python train.py --d_model=192 --d_mlp=512 --vocab_size=512 --activation="swiglu" --norm="layernorm" --norm_place="pre" --norm_eps=1e-05 --positions="rope" --weight_decay=0.062 --lr_head=0.00498 --warmup_steps=353 --schedule="wsd" --batch_tokens=16384 --seq_len=512 --train_tokens=138400000
MLP neurons of a small language model. Each row is named by its layer, matrix (gate and up: input weights) and neuron, and shows model dimensions 64-159. Each number is 500 + 25 x the weight over its row's rms, rounded and kept within 0 to 999. Numbers have three digits each. A neuron's up and down rows have the sign that makes its largest values positive.
After each neuron's rows, "fires in" lists the words (lower case) most often at its 100 highest values on Wikipedia text that the model never trained on; "fires on" lists the tokens most often at its 100 highest values on Wikipedia text that the model never trained on. A number after a token or word is its count.

L4.gate83:516498534477510502483503469564483491474479439427518493473533511496510503528547456513509524516491476495501493501535501494545533486509529513473557474508495539492512534494512458515523509531516502485476517525542472511541487497497450457480485484489528478523531507523497466546536520482484501475
L4.up83:523477479471515514521492498495520530463524497504537508458469593491472541519514484478507447493531503531517511486517484484465470518514489519480518474517491496466503494488482484489494476501491489512517484496491547519470561511518483499508590523490506522475505545465475529496455500494508492532
fires in: "as" 89
fires on: " as" 98

L4.gate14:467522515481477494482471473476549475504492501529509480480498496475470536505523503545512454486515507507475455499465507503525501494488510501543468509506510529504500507455470456487520508502485507499501489504518486501489500524469517506472468480492501510548503460454495493527482471495466491501
L4.up14:543503484475500501490473531515477485526484519454510505478530465466510484506490447504525482501499520461499466508475492498470484457531534538488459464496492510527476495453506508543500465509544478517469557521496546511478501533475477522536472511460493492515516494447506527505493534490459484460
fires in: "as" 55
fires on: " as" 66, " C" 9, "C" 6, "as" 4

L5.gate308:454510508520499517469527517482490483459480532518468509495493501559519479505490550498506491507507483511454484547467527529452513505502521528501536520514533496486477462512536480530528500509517522480490482497516509479472513516544488494471494444498535486516519510535498490524465486485472498507
L5.up308:485521494509528521516531475433488426485503496495503567463525479484505432551495503476525567521526527519505519524464463456493497480527498519499460466489508500499508488473491471524473458504536562501526469498502532492504502504497534453495437512483482527484517499513517508527465524477507482460
fires in: "january" 26, "october" 8, "november" 7, "new" 5, "june" 5, "august" 5
fires on: "an" 29, " N" 21, " J" 12, " O" 9, "it" 7

L4.gate0:460523531506526496522497533473543502495518506483498530484531464496488501528443560517491528492500389481466512486442509522446517513475467504500518529510481507518514505521501495490459502527522517519485535468521468485470481476535504494507540533521423517520499520463478506513489527508469492512
L4.up0:437472513473509514512502506482526522455515520471524442534480520462512470519513546499472499511512497506497507524518517503486481512489465472472489499516486468469542543526490530515513513471496494481497485475549510543489494558503503529507501527500515497523500463494487507492570473482459490538
fires in: "this" 39, "that" 19, "when" 18, "which" 12, "those" 5
fires on: "is" 40, "n" 18, " that" 17, "ich" 12, "os" 8

L5.gate163:531453495499490489506504473515508514428508487497522474498509529478483487531531495482529461527507491521513444483488497575479510533526522470524494511568500495516523475491467505509509507490517526472573490506542450490495515461491486500481533512489497516515487477544471512499482512508521492476
L5.up163:535464490506524498481477513458523480465488533436542524449511484484502506482495474512501478486481468500497504468548440520432505491484521498512486506580479499486499506497453518471554497504466544486530501500465511521526472490483474539548517526518541523538501529514490483519497478507480488439
fires in: "it" 32, "her" 21, "italy" 4, "remainder" 4
fires on: "her" 26, " it" 25, "t" 21, "ir" 7, "ain" 6, " he" 5

L5.gate234:477473535495513461482505521514570508461502502508503492503456533511473502477515528510547523512473449484440453473473481514500479528529496479501481461509500521497490471496518488478504537471462548492507516489487466500514502485493496518527543503473473525524499493486445473535502473482487508485
L5.up234:501523496539515463463495529506547531499530497468508544505444524566481494461519510515556528517460475477491477481495473479468482535506503469513478492481489466522517475477499467488516478491478513541463554504507480515523502503521468501496506533487484499529493499482419476510493481484486496465
fires in: "its" 34, "it" 27, "ii" 11, "iii" 8
fires on: " it" 64, "I" 19, " 18" 4

L4.gate503:476520475518519540489507515469501480491502448497520535479515494477549540538471491514467519526522469521475457473516516516488509501542480480555499511501498513499510441487489516507504481526514456493504478451501502489433522502491531499502489476482526474538510469542492487538540526478484474504
L4.up503:458521529497481495530529481545469489494479510450492526507545524486483506462511453520480493511521521508510466502470468464447512504453488512556446498519472548482513512482518477486514484494495489485514535493513442491517481505467548489541483494501505482492484508523465456502511514502469499464
fires in: "after" 43, "and" 30, "laurent" 4, "who" 4
fires on: "ter" 46, " and" 30, "le" 5, "ent" 4, "o" 4

L4.gate279:494542503530532528477510483514522488484501503492472489477497488474513488517487525489513480457540540490499497519499528510544480518509514496524502463452499477462511491505509495538525501527525556484491475455499550515486508457520525477526468468493458491483479478511478551539507529508492475535
L4.up279:507496518510514503491479511473500524537482558561485486509530478479509460496482490535488500474517494524457512509523463520521493493500518498488518484513514506517509529493460542522507528490450502484512475541503529509530546453509541490503462516463474482494481487519488498500457464474540495441
fires in: "from" 53, "senior" 4
fires on: " from" 53, "rom" 14, "e" 14, "en" 13

L5.gate115:498467496487504554476510479545512528526532524480518470496485482519483499486493507509490473522481508474486467498500502457525578524477513465586530472498530516465526536481489496522526505490496493483546483519500488496438443463547476500482516515478513487532474503486478516502508481486496468506
L5.up115:501512500460471520516478490489499501457474518454521430483443493493481488509539501505519528514453497481471464501475508549536515493492514524486479553523489518497456511511506497547518501557501512526459474522482455504492446499500494538454556502485485523518491495462460515507524494538520497548
fires in: "a" 38, "after" 15, "although" 4
fires on: " a" 49, "A" 23, " A" 22

L4.gate144:512502472486500498476511501466536466525492465464498518478456494481533508509514499486512504495476527509498487529489526515516491519503536448487507524463495477514505480475467483498469522492542525517492465484484464491492502469516546463459530463484512501521500447514491560490495516524507502496
L4.up144:448451504510493488539501491514500501505470519473467492510493525486496515479509500489511482469459560485472492508486517476543514565506497440470546479503468497470526516526537496488491524456469509484473473516546498515483513466531453477490561487535532526512493485473478453506505505537518515458
fires in: "until" 20, "life" 9, "california" 9, "the" 8, "return" 5, "soundtrack" 4
fires on: "t" 68, "if" 21

L5.gate90:545465475455457520507531490505458526517468489473497506496444523480507536458498510511490472529544493515503448460436575562539514536498511487468490513483529485491511511509489505525520539476475534468479499491544485509442511501463506485503508467522480546522507494524506527485517504512556495488
L5.up90:506560522536520454472475488511466524512555491530495475532518511476506472512486523532539468502503460486494505487504530434477538468460479509542484508466539488554473534488505507560498463518520508447507500509509495513502487516516500484474511518541460467478502503512501503504531537500510521548
fires in: "make" 16, "more" 11, "making" 7, "shooting" 6, "put" 5, "got" 5
fires on: "ak" 18, "ot" 13, "e" 13, "ore" 11, "ad" 9

L5.gate420:524484490518517487499489539526512530473495465494487486518501516480497532492460495505472489481521492501499481452497498496506547510537472491512518487521478514503491483504478497481507536500452498531501477482475531487401515489491544464543451498452500476520535457503479463515505463540506487474
L5.up420:480506533448518479488503484517494528523502478509520545504485493486516510486504473514489479502460509487471502473525476510510490491500520452493494476475473485486462541505517521515528500537564502521487476518458493509506508450479512464490467519495471458541510501455552478496480491504475500470
fires in: "and" 43, "committee" 5, "also" 5, "attendance" 4
fires on: " and" 43, "ri" 12, "e" 9, "ly" 8, "or" 8, "end" 6

L4.gate29:481464477487516488522473495465518493523509485530529499505555501521494504484473555478486481469522522496463508489507480496519511504515516447528512451447540517554523524480523508520498485514459502490475438514517477489500493518507561446492505504478517510516484481527473526500500476446532526491
L4.up29:512452505505503489515547477462462499486477516522507491508533497519521513464487494501494504521546520496495500526494518507484497456539502486522497480537496492494556499513533505502522494524469502521461491497510472511506500507487482455527490503485501504545511509439518475498484506473527489476
fires in: "from" 86
fires on: " from" 77, "rom" 23

L5.gate281:521494523493508488441507505473520503435468466547449506517515497492474521498463481492489483527504501515511472483525515490473532504502480522516484543507505490505499463486463483526492540509475501463487496484539519488474488500508502510473515524494485519485471485482568464503517509527536480512
L5.up281:518489523471524509456544491530499488481523533491520547535541511489485533485510500503516525482463500521494502525496519524472507504445524517477483501481506498510523435515501500464479455508481479519529512516491496470480496512479514497483528523528551505522472517535512493495515481475529470497
fires in: "in" 23, "until" 17, "surface" 5, "act" 5
fires on: "I" 30, "il" 26, "ur" 22, "el" 10, "ct" 5

L5.gate362:497484490562498515489480492506489492454509477461528489502498535494512477490519478539503469510510488513450449504461567507499530503476509487499486488525515475499508490511488487507482471519520491503535513498522530501518461478469461511510473505506496502510530517475505583520532494530488506499
L5.up362:526468454507492521511544408470530472479503547515511466496501529447482453564491494466513453485489508525507541507410487524498500465466525551453480497516485504518523553524498479514482533486496512494547499480468510481460515494497457501492494480510485527491502479515505531528519516471499476511
fires in: "into" 32, "under" 14, "not" 8, "an" 6, "introduced" 5
fires on: "t" 56, "er" 16, " an" 13, " n" 8

L4.gate187:469479523528518459497477455505537534499458456501477477497497499478488528483487492508446468482504492502498492489511503491503477497501516479528504499509492481500509508447477532479530477520481565452487512500477528470454502512490533452492511527511497494461514485515482527521527526493495521561
L4.up187:528502486498514493514522516485517515505493529492490488474524481527507512463452454550460490533478541522493521547474477511491468481530498453505549484499519489505522539531490516525479499476533458480487506499553536523470478489487448515524512478482516488522471483510513499500481525506511502509
fires in: "season" 29, "several" 11, "seven" 6, "see" 5, "seasons" 5
fires on: " se" 80, "se" 11, "e" 9

L4.gate289:466507510505541462463540518538508523505480533493469528488511550498471514450443510459487475526484470506446466487512537507519525527470447493508468508483507501538507496504517484532501520487490525490507525497503486504512516498532509488543536547511490481562490443484497471506577456486535511482
L4.up289:512505534538542494507489533517507527437453501517460497479483494492503516545504512507548470461459530473503495455533451491494460507504530465471471526463526520495524495519522474503526505504519525511529465516453483503474529464483474545519520539512454492500461484532523550495493519515545507480
fires in: "national" 35, "international" 9, "association" 7, "nation" 5, "a" 4
fires on: "ation" 57, "oc" 9, "5" 4, "t" 4, " a" 4

L5.gate320:490496491475480511490509510488498493501542525496504519509520517468529497495410485518544546520482482544505499483525509516529532488474510512523522492525460551464483465484477475527467511469464540471462493484474507471467541505505487482539504528478514511534485514532510474531498525535471465520
L5.up320:454527553488505475503514512490551518503537501572511493526488502529478492432505491497521493480490500522470525486491481513492518524496513508513483521516503478508489433506513556451528496490507518473487511474484526474533423486527507493483509483476480483509528523507477473504502507506545473566
fires in: "iii" 18, "ii" 12, "team" 10, "democratic" 9, "s" 7, "viii" 4
fires on: "I" 34, "at" 13, "am" 10, "ch" 7, "'s" 7